From a checkpoint of a small transformer trained on Wikipedia.
Size: 14 layers, width 256, 11.6M parameters.
MLP neurons of a small language model. Each row is named by its layer, matrix (down: output weights) and neuron, and shows model dimensions 128-255. Each number is 128 + 24 x the weight over its row's rms, rounded and kept within 0 to 255. Numbers have three digits each.
A block is one neuron, or neurons of one layer that tend to fire together. Before each block is what it responds to, as a language model described it from the Wikipedia text at the highest values.

Responds to: The word was (sometimes were, would) right after a person's surname or he in biographies, as in Freeman was reelected; also pieces inside personal names in tables and credits, like Fab-ian or Elizabeth W-hite.
L11.down59:122105131163115169143137138132154139103150106110115122135078156102137111120106128168153147149128135132111099104130103130124125100114156148151177150103173126133126122146114136099092092135150116138122129100117124129143070146159106137068080138147160150086126126123147082128111098136123127121112129118120109135150152153097151142094078100148121169072120104128160131167153108081146171146158
L11.down235:137162128074102126136155128106143104110130108132123057108116155096139097133166122137111120127112165103158085162127078145085125167145134101157128169119080123131118122145106077137141093149115110127102144130115120129162097127123142159137154127145102157111149134110180112092151155117136118141145120169119124138151144121137102164155104113101106130100133143123144144146168135119118154098095
L11.down298:149136108114126114143147161151150127138160116131126132156177104100089112095143129114105109197130085114139126154088152149148135145118185153183135101124174126141139090145103124109137113142116163139180102120153148073131118123125124119115093130130090121158115150138099130147151110087128115088137106111084133144131080159121121122114113092123081130139131162132116134128113124137115149098099
L11.down532:139144143142077096120158142107087187144122107153116120128141128128139146122119158130101141120116126150115124123091128185182131107120135163116144125125091143121138112115134135105142143121143128095104197121185119126100138104134142103129127111162094075143160111105144147144124133145119127131134125107129128112100117109139140152134138152145153127119109129151136108127113118142124152104148
L11.down642:160147164132121132147097171086150115078154139156134158122126116142171141134115142120140130156165109161143100149142081202144137132124094162128165147168107163156145130139130127112079116156137097099115147148116149092110103128140144161110119093154175145107141091121143141111102128088151122144115106106134135131164104140126100134124131163139125145149107162135128125146124121134121165081118
L11.down802:188159141117105112130100134103158096154147146115131114144164174155186120113164128119110127108122181093087124152082125179119146132141158129112162122155123113120110151077140122162131151128128119178125120168147099119129158142100146144125149141099147125156120104154157121125142127161119129121139103139134140174101141138138117101121106133081088132092102145179085128097162125119170109167101
L11.down919:124129161126164120097110151133146206109150116140147151106127151139112123133116125145101080152121130107150138097145141157147172126142129123153166070143148138117100124123130134140117136110153124129108089149175135116117161136129109099123175126137117184129138164135105100109117154153120123115120128161118185125097141161115120103077095136094127125114123157134185187098131121093120157153100
L11.down922:074091133125128115119055099114125113115089111128149076188173149167140157118111129117139159128128101153173107110125118071129142103094123141161090130144129120110154130141105095138116085112129143155140072120125109142113134114115107165143145137136133131128111101141129165115131178076097160080114103181158166121069115124152149100086152143133130173122140146111141123104087121103126150134141

Responds to: Finite verbs, mostly the auxiliary has, had or have, right after the sentence subject, as in Comer has, They have, locomotive now used; sometimes the first piece of a name.
L2.down188:127149141131158132125178098097105153095136148116165123145145157131104110153120111121151113127174129111129118152143115115111121141104139129132191136144130158210109150112113117102096117137117122121158155112120123146143126115090152109129109136125143158149118156106125168115130199120124105146057074123124121143108136135103108127126144135138093134112116097118126104123158169135090116147114
L2.down267:100142120160115163148133139124103154099093089093125146161132142129137108163157139151124152125143078137123138153105133093088111089091110149128121113115124095126102152091126100155117135104119171152102109110110128126114153140168148081149139115151079117108197132078176107098092114076151139114132121117165121104173121111127117124133112151146135095140146153132158165121143129113110144138152
L2.down294:158133143123125128133123113156109127096132094120122076157142092147101121102132164068134146148134135140153153105122142123135118096103119152094154132134165121122144143141082118121151119099110153173090141155160119099149100118105169171140134134168104147117152191103147149135111140144194100081124104159103142139131118133160152082110131136120164137136111112131103150146145149144116130159119
L2.down344:127116095143090143123091101075110143131084115135138171155123116149121091118126127121137128129175077119119154122125127117150053139082091156076128132145144125156127110118105135169122129150135132122135137144108166143186081079133109136095126138138138177157109121083123128127158149116105114122130146100140134138103104145140081132125078133124132118089104134140125132140135100109128131123151
L2.down629:113091132102123126135144130109129153075094136081154116107105145146127078100122175133150144109097112108173151149098113143141118098101098145080139171165151142115083113150130137127110167145119116111135112153094145120108157118144163118113151180136146137128141147085108110122101135118110136131159088134137142148127116145115140099142131099080165133077131155134164127121127108148145120197150
L2.down745:183130104113135128138074105144125144108087094136105127130120158112151128122126102133160147147143116181134133117100113088127116135081072095104118125180122087121157108175137085163140138162151118103076163131112177135139124142162113126114141128148150117127158094106113112153131085075177110116116097138114103102149091130108163067125086124136095122126131123106116130133144152123123149109103
L2.down830:069134091124145148129099130125133103159119116103145095145140173147137126134117134186094107115143084065155158094131172097140104117101112097136143126103095083127159128124112123094106137122137133126139142114123144083156119124108112114163142113121145132144170139151096144159170134119118133169134135149132121125097146132149159153141131147138139112147145123116139112110115147118155132131113
L2.down986:101146153131127144144140107083109122133085083176099105141161104150141098126114153150130115123137147142169067155100145107090130100124106120142129161121127147111086095103132096134165171132136138084099111111130125094133142118115147148137129166152143111120170200092143138143151155123127115101168146118129135150115109107143104110120116100138145100153133110106116131073113098132090110131146

Responds to: Inner pieces of words split into several tokens, like to-p in top seeded, ant-ag-onist, econ-om-y, Dis-ad-vantaged, plus some function words like had and the.
L6.down428:149095130095133124141123141116093165129128141125125111129116167114148103157120103184116133131110094104129147125146100111148107145113140131174133114145138127138158097086121161151109148145118131131159117157143121137112144083121116117130105113101132095150123123091116128128145148110102134073130112104112114116194110157123122108113125111122134150086114100122079133122138082103095106106143

Responds to: Middle pieces of words split into several tokens, such as nd in correspond/respond, mb in Cambridge/incumbent, fer in conference; weaker on 17/18 and heading markup.
L6.down494:121140073137089095137091102106135122157106089115196174126129123140131121138109144095130118096148112120130145141193121185124121140110160084115139111125100134120139118138129122137119163143105137093130102113110141107116148106143122127153167127137112128127152126128140120125165122135119118138152148168137134131143138062113145136098124097156091164138100129130191092129065112131127120165141

Responds to: Closing == / === / ==== markers that end Wikipedia section titles such as History, Production, Career and See also, especially the first heading after the lead, plus some line breaks and table-row separators.
L2.down92:144134106156119138144107127154118105129133130151125153164159121131095129089178085151076078104082103121145141121140121127171137151113130138096121147137127107110129165147140116073100163138134176132131099122179143109124085090119082163141078181105088164134132112135139124119134123102155111126144162148154117140118117122120105125122099101126112105163140154106145156110123135099088117117149
L2.down107:153136132091151148138130151115124143089177111148138141132119094157120164146106106136128111145137113104130117197126152098100114100072085135159129121123094099138150157111153136169130121136130115116093105148174103102113148103141133112121121139166123165144125156149133141153113112156089134141135146130142128101121110118120122119133118138133108114130137122110077123117107133080121118120141
L2.down213:119158121116081123127142083110102117103123123153136159131124117166139145108160160147156104169091135113123115162137094094135165100138119119137183127128106128141141098139116133133127135171108151140171092198117124164140144132141124157118133128116102120170142124119117148177140075127150097159091140167102131130155098124114112088103062076104132135176120130093147146123129091122118149115121
L2.down485:090158141143090125115136138144098118125189165151128105127137160105150159160171119160163129133106119151129099120131134068121129113161107119147151124085102131173149123133161152163107155123091094136127116129089125168108144090118143174100087127105141122110088111143124149136131075141152121131117099172175105085082095097141132086091103079144127138107146152114137116118128128136166118136131
L2.down536:089112141079120125146174075171133103092139117138112102110130132163128142140150104197123140138102121100071148159105111126108095109149082107156152171127094078146124138147112130080151148085106123067193130140166106144184132096138137126110124127103077146140154153078120137128113134086154117147134131159145129107094106124148131181118154134126171121130081134152132128119131094098119123102138
L2.down819:132156124130119130129096159136116128106157179129110160109109112136140142134121120157124120136114098119117112176101130082085106165112154134124135118145136092068144092114112125129133152169104142180122135149112143152105157121155082113121092145130118165128168137116124113166122141130131151168144111137143091081142114131094140099154111161144136134144106140079136140131169131174162132140153
L2.down835:118102129095119123131102115168090120123134107134085150133129118155152153087121120137084118146064163135137098138106117134106096100139099122101096116141087074125115154158158138109114139120130151122113140100143111116112169120139160128148102108131116172126112181136122101125129144146113134141131156149128107124132113087088130104159103127115133100158129119134140083131128146136163121134114
L2.down971:139138098122128130121136141124165129147129132163150145142116145170071131119144095120146171115102109112119080155124149124146121095101134139121163113141138105145152082140115139134132127130122142100110149146129137136143104164110135144101125130083127124158119109164160120136156100137104134166112128133150150113139154114119142074168115109129113122123157122142120177134122089148121132135125

Responds to: Fires on the main verb right after its subject, usually a word piece near the verb's end before an -s/-ed suffix, e.g. kidn-ap-s, present-s, received, has, can.
L11.down5:130111146142111100102087191126062166112129149148153120150128149105107119134115143169124117131113132141096085169122109151113167064130154164163152167136159117124158160159122148137116118124132145117130207134129116117128150137131139138153135100175102132120119110123106142153147127108112105113134134174153125160120107176138161164164102140137112104139136055120102156090084169133134168130150
L11.down209:130108115112130117106153124154092144108140138130106128119144117149107169137157135127111125115114146182105121108125121136128228098120158133184118130162132120117122171149157124151098129136143102153107105093103140147126102074091136109095166147135149123090094118130100140135089165113117157095121159146136093118130137118095153132111112143111139161150165128138127114113125115120157110090111
L11.down297:156170118110101138141137131143143151154095099120141148145137122112133100138133084162137149179180129118134149171080105133120140083133134138159159164132119109113153122140082102070185156090143162085129125129145117161135124147142108097128158129130115120108137117119096179100138103151137086105113103129095113159089141078101108122177115127128121125127128119130109082148096140159100141118126
L11.down327:137120109132145095140152169184135135165105169189117156167113131156124145140189104118126187146108097182158120165130116121142121135184130123179151148147140142140131151159153118104114103121137078137114143091144142128128110114093125149111154124128147132116141107128093119153115165148136135117149151149147114169128116137106127143159116148179097111176133145132088096084105150109159134114103
L11.down708:131138136122137090127144124094097148117096144130140125137136145129114139129128155111139193131102125134150138109130099100103255100110137181139082099148145134133133126135181110142088168152133144124129133138112126126155143101128121118100138127163114097129087130099124121104103101140141141128103109132117133105110158121142100139147132162123153152125146129143114103131109174162171161080146
L11.down738:166112133143133106093092102149119143124166149149115124105114108144107182129143103099133111121122132120112126114179166140112137121147098073127141137115140119132098152135121128171161121114134108106136137113135117142119111140141112145129111130086088097112099155145123164141128163135142162151113130143097138146115113121123100109171116128106174138142107122135133145115087128158137162093161
L11.down869:138107117136111119146153111141083171118109127144140124130125118139101146158129139125128156112099139081114094123108125148165192130128138141101101128126109118120084118114123149112146146163134139136116133136151149126129151111150138145088145134154118140128176134103114148142107164135146135171128146099155128118103150084115133104148104131124165136164106102106141091089160132111169135112139
L11.down902:118106156153096101136120160136140128105068103149149130149178139110100109105119126119113150128185134141204091134159138119119139151155143121125163126187086139123124137131125101124155115174125159117121150121154095121177130111103119139124104135156091116093150135138109149155122161150081146126165101184132145138112121140121136136119111132117122097139147114094131144131141167130085117129077

Responds to: Mostly the word to in sports and Wikipedia prose, especially after results like "2–1 defeat to" or "loss to", also as a word start ("tournament", "top").
L2.down131:120134130108154118148152148146173114052111118140137146093126118148119149115145087108128162103113135155133139135160125157125209141119217146133107128101109124151085133154107082117138087109172132092148145160130107149114135142160175136150098109144134134149128130176113100117116128113133172072117093151146151140142122083108100156129106099124109104132119156182110122135108137124095136135135
L2.down264:136132117158124145165131125132114129103138132124164156084093188120101101158106103151134120103115127127140154106140113135151091090129163152133149123125096105146104134136111154114113115118092141113106121124110173151098113134109154171136167093118118097119142117109126145098093158116106131158138131154147134128120086156118088120104132107095109121138121124131126150111157159114084129125112
L2.down447:164146144115121100146117153175125132123119090117127139124106132123145156161154111124145094138094104115134130161117133121147117107106134093160171149143112091086127139088111140199134115135115138112134106104118112119116117132149137130105080120161157167146108153113114106123128180115106130165183115150115129121122153116085093106098120128112141136093138117092130111097108097085119092120149
L2.down458:131112110115139145147136162111157158116136145137149123117103120127145155089175134106129083120100099125114128113107141125171133139117148137189148125129129114174070134097122121150094122115105129147104141161134154125132118139113151123189120114114115154091164149126127126141099095050152150114149122133126134136160112108112091150122150086083102114139139134154106167165125114117141194142094
L2.down625:153132096153132178108117129121166093114149160132105145157143156126130127073125118110100130175153114082140144107098110172139142170132170117139113140114075129141118166119146109111104121157117111112114145147115166120084132158172131144114113118144095162156125082162092110128154140097084078137111115103127178135084168135100128121138159110126115096138102121086121113116101178117118150172162
L2.down703:158114152132104078117125171124115145142151099137122144127162123135110151133168129136109126104099123162106138142154159126157096149166118106139136158132149109123103151128096175133123131149094125102149123153149162079112107122135108127096104138167152168126157082111160095126147184081087141106179132080095127153100161129100111122115135089131157071142118120148106128098155132088131144126163
L2.down743:137142137097119170123151138129138144115135091153166140110162100150143131165153120116153112152140137133131130153109146093151135106116130158163130128125152095148124181131104165127107109153120164133107136172121080137101098090144166135105130136124166132073190141130153112141148159084094130157144125112122141117133092125121119145145168120089118114108127098153143127145117104151138120144130
L2.down983:144140114133075110177159130139089088093132148136136131128121118112126160131128093123148093126129110108122132127115114129134130124156138144118107159145174085137145202093104111161122128170107151092116115134166138120122170149146126127121175115134156115106099169141111132116139145087135140094110102111131149120150141079157093124138142098123121133154143093124063126129134138098084167099129

Responds to: Forms of "be" (is, was, been, being) right after a subject noun or pronoun in encyclopedic prose, as in "it is a", "he was transferred", "known for being".
L2.down167:162161126095118126116119155151089154093136105146166117098144151127152106148139134133123114105171140157127138139136143110107140140115106217131143112160115128129089110149135124125095138107150101149158151111113127094083137121100119063127154149168106110100122088109092110089156127146150094087123128136119093098121143091095125133154099172078101127126100149128114168138121162131141149106142
L2.down312:129163160083106103160123152068117111110129115149118148130145132165134118106130172131110142106140114117103136113080135092180184106109071157077100149184124138121107099142150136153147102144130110092110153125130130143118147108112117125154116123096119087173076153155134145119118143126108116149140108109162112105148139101110156146127106101139139104127133147088139116107128118126112135144100
L2.down336:098160141151147103118136142143109100169134127147109135127122173117115094193149103143113133101129169105163102127174153112106149134090128156129130071169131131135106159139149134135149120152137124117158146124123109089101105103162135124135110165137117151100111117091124116116149120139140127094115096107183102131125107128073149095148163132134131119092159135147113152123152155152119095164125
L2.down353:132170098096136119083158116114145149123133102100130085094119168117135114146115119130098084135158108148099166126105154149115132126090120173126155132163114127171119161135099152113121141122105125148186151105131147140125110113171126104108126156175134100109116078102081136160134168106129147141151107091185127103137129122107133140138123131141126091142143183137104115104127120136095135140110
L2.down435:148145124103110135115161135133115134083128116125139118086128106089140096154141161105124103171164143065150144105138174123122168137090156138134134127186109133158113137192164090128121112091125175133126182124123110111117143108109132107148105122161104113121114115096107114119167156157147104068156095083145114133105108111156141112137132134113145101169108175132102177142122149116140117152120
L2.down751:126117124089105094090186154110065076120108130156159156118119143126130151115122151113103096135134117124154121161147101141112169084090125109108083145149138117156132126124117117149137157076169130141171151152157098095154157128117129098104112132143134146106124131119166114126151183159143148127139128134135156112125081153128115154110138103155132101150114151110111143134153129146127126148112
L2.down765:136100151111111099089163092179109181095110110129118127144139104137126114136169160107140105152172117125144093117134127110117078156152105108133146143128185136120124084095162115143081118119144103160134138114105128123159121155119125079124107125120144122148081126105137127114104141152107122101154079141142117104115145124160131132085147115083098089142117175149115158111147159138142116073137
L2.down999:129150121142125130164126149096135157088124166099111141162133142128111106104139193126109128090189144163149139145123159120157193124171077135104091128182119116124133108143146129155146133173129096129144124146146115080133136136126144119139177142108104127136105138123130104089124135147144136123139168123094097151128148117150151089145140134108152083116102110108147147135142109113180104111128

Responds to: The token " to" as infinitive marker, preposition, or the first piece of words like tournament, touring; also " co" starting code, cost, combines.
L11.down6:113145127092106118139124145186126110153087105140139124106125129119139156108148069138113144099104105128162128118142155112135213135170109091152107150097137112129113152097121097087121129116136089130091143120114114143116140137122109129091137130122142125140130108129103138112157159100086142099146122140126175165122113136112110124150120112114207127145159139150115147125078141140154130101130
L11.down7:140144131120111114102121139151108097099123119112085164079166177141110132149143177148101119119142125134128172096138082095116075122118101108133154166106118116096158117099115117089106113136121150147091171136094132157108127132127138131131108133135144150108131078088125125108160157118119135100117101110090131149140154091171139129124100093179085095123135119125155175137154084152147094155143
L11.down411:126149126123200130092104125144131128112122113173122136107120115161103126149140190124112111082119158117153136145153164104148090155084135101085105163118168179126122109116131118125123136145116139130130208116149155146124154108121129103101127144136123122122172145151139124086092177159078125117166139144130146129060117104154147087128159114110118123119140146162155138106132170102138114139071
L11.down428:160161139123149105117107118119147103127169137087110131185105106153119124105150111138116097167148136144072150149149101152142086122098161132056118159138071132124098123079109098148131170107149139126118093138100102139122094190148146129128155119133148114119147150123141139123118161101114147132120143136115117162113140121117136115148132126149138122122118125085124128062166098145162140142113
L11.down725:145151145126126106118132114130093149137134101141175167135111133105134149131157107120133084117116173162105141153131071143157118170076099115102128170093136141110160134152130141109119143157149084139149099160132172166137146110159119126103209091126114125110153140124129138089172132117156110117145084103128127103101131125129121138132091162119120085182133145145126180103100132119128137153183
L11.down770:139142136104137149139120142139124115130162125129125120120162164119136077141078086135148107157124126113141092149086105153142129147154124098082101160108112121135100136069106129097128166121079161140129107132107122160143167095107103162140175116154110179145130122113132167123130112141133107134167138131170114118130134139104134175124102107118106116150135128147170127137133108084115152154147
L11.down795:125091124100143150134136101110126146138176135137122135112134102162150104105120099183091100118115127156152167107134095184125170106136091166122139141096121168128126110145100135119133115117107090106156112102140174150123103109149108188176139126122143159099114126118128111115124122107111141092137103082140130144092117109098130107136126120113152199150147134117119144147130125163146147121134
L11.down921:136128112071136145111143114126097092123146161140127144157133127159136149169137104072134145132147170150119142118113121131147201104131116107147137133125176119093135110146129138090126108140125120119161165160089077115069091127158131131150126116125174101147157148148101116071119136120112145118127097107107131101147116130095142165150116150096101134128115114119148116131123131149131097164131

Responds to: Closing == or === after section-heading text (History, Singles, Film) and the ---|---| separator rows under markdown table headers.
L11.down11:097147122114108085106132161091107142133123135142120085112157145142168141140084164141111143146126106154104112114114124120125100126136131152165156103138104142143122174144108136112143157122111122126150109128111091140123119065157147150111104115129142156181127163112103148093148109127170095129142130122074107154112091147117138149106130119119131136142147121158110149127147109143110164155145
L11.down76:121138115128166140121169096110107145133134115143125161166128097120105102096071115119113158118119130104138073111107117114147180127158094091202127101159162120141080140128133144143157156122089152105159113108142128134139153105139126150144124121135138142132147111147118151134146100126086134130091143119141126190147156103113086141135120142131098125110088142138116121149131132111102084176101
L11.down271:110098099104152146114151140070112162122146150119127086090103116100150132109159104110113127138110138093123077092131153106115132107132165132118152127088131128137082137115106117106100101138143140124149133114132140088099151123128138138129158102116144126137155108152138099145112165115131120130086083141149137127093119120175123128120159088135088168163138133121119115096139157153166127133167
L11.down663:119130119117139144094111123100146146136130133126159121124117146146128141109145145119147062122142107149120084151119096155132177129080088138082165129173126136088125122131108112158104138163153112144178128126101122161130165158119109143141105160121130086092138093148172118118137207122148104104104116138088126117116119114169143101113123127120106104138120131116111144145139151102134137089120
L11.down729:155100134137052114155124107119158109166093128147147150123143122166130124119142117144112107093129131153134110146103113063107139122139112124193112111144169110134105142149121138142122175129119108139144112108137099089153148134097133109091106160154144164121110169096133147114135117089176135126137139111159137124084139135098097101126130089088146154154139093147082111121146119168136133150111
L11.down757:171147127157108141145128108075147116113155100147134170140126146078163097153131095128106129143133110104173149134145133172129145110137161167133135109102161110106101126155135130126059149148158140134109142101151128105147124111127152127135136131192142133098102108105105142125138140161123124121140178108147118131138151145108142090138102119121154129118105129132130092124124138148108112101102
L11.down796:092126098132092132176147141064156101125106117126141146142132103107121101136127160162123112150140105122160122124130131133129140126138098153149085160120064091113135150145141122110150151124123116131148149154129159111097127059119161152115102111127097148153106085132116128126157073102144161178105122136111142145089136099129178122121167156090119107155093135087135110129147130160129098107115
L11.down991:138135150135116115118128145123133145171123119150122160141102142146126142150122089087157118101145111150131144135156139100091103102141144166197085155106145110127109128101105131127126083107126116140128101131145080117097126128103110145112061128122096107108134124094169103135145168097045156108151113135132130125115120132131123107113107149142134132133125133092154110115083150126113137151120

Responds to: The first token right after a sentence's subject noun or name, mostly is or was, or word starts like be-, e.g. "York beat", "Klee is".
L6.down248:171137119086136097119118134154148099137160127150101128112182114146115161137134113076123147151136138155162143105154126104100063096163116141140135135120172179115118134125134134150119140111110155090153129118103134160129155147129124128097124131130157134161135169115130173136151128154097099137152106119075121155129141119118094093134126125119127162140137102161112121108166157119130101092134

Responds to: Fires on word-internal pieces finishing or continuing a split word (clas-s, hy-d-rophobic, metho-d, Democra-t-s), and on colons after infobox field names like Class: and Authority:.
L2.down11:130122141105122125141106120113119099132119111078106109189128131164092170108151136095135148153119117143144088151124132141131106097067103152158158098125120150131136117099161144089110103096163151150137143128139116097087102165144116124108141099104096110137129158100136118120092135114146132108147106137117129152138083183138156153093148113126113117172094100148096105106128129191119121136185
L2.down105:134112119067161115154123103103129097177151129085134140136111162118089106156115151171134140163128139071087117107109101150149137110129166130140154109142150158100108120091107119114146149129124088134135108117138153125162122175140095176118119115122110118095187141095147095119142133103116162148128131108164138094101146158151140128135158134093143154143148113155101105142117140104114114107133
L2.down111:114127105155111120080126096121126108103139148135172113082178145166136201103120103164147126139098104128086141170157143113084133154125143132120123075177068134130177105144121130144140172108139160085125090183107151135124107168102144115148122109110140119136143150088101183149125070145123128110114124130170134124149112101136138115179132153145103125152151151173152098120137110153185116085131
L2.down341:106146145149122097123189119142110102139102090131161133133081154140160144098152110132115101173152115105101175125100113142133067138109130109143089113120124125114176127118136129155086168092147089097139113138160118109176111099149158110125139134141126145126141116122132098098104200116167129132152114122099143134097104142114120149141140163150140142152126099122114096143114121133150147120086
L2.down399:130126166145134122128115138113124153108115110167091128146118154119109073124106102119127157102180090130094133116136150132140108136165122141099144103136160135116152153134144103137123160119129163088161125150100083136119145099101156096163113132110117091128108130120192141063169149131129140111154135154105092096151144143159146133110097085095141113132158123080144145117128106144173129140135
L2.down501:130125144148107162127126114119144137162117088112123154124133150191102127126155134139072138100130138083084180144137147105104174126195133157112114117163053081158168183136130130111151121111133131146121120128170147117173104110130138124130128145147133181118173085124133107126150092157117119088121131136107116083135132139131157123116083107137122128111145106124117148131110146125151113120137
L2.down573:115124115094111149134161144101140132122162118144131133114152162145124171062146104115140106094114087150162176101118108125118110128140194114119090116094100144145098143098123133136136146123115124155121137088141144097164143150159117166137111109105176127145132103148116090166142124158147137175147133113177161147117110102165137186124094172098119129119106129169128099120106110113151132123158
L2.down733:153120155136102111145159125148128150110132146135184129130182163122162136121136142085123122178084115101103168089113161134105102133124123094119102157076125142107101170085111133175107147153123116112110121095165153195124128154175148089149116130139131100131132101145108165110143107137123159151115170157096159131102104103144152146131102118147125153097135116102141129173126136148105109131089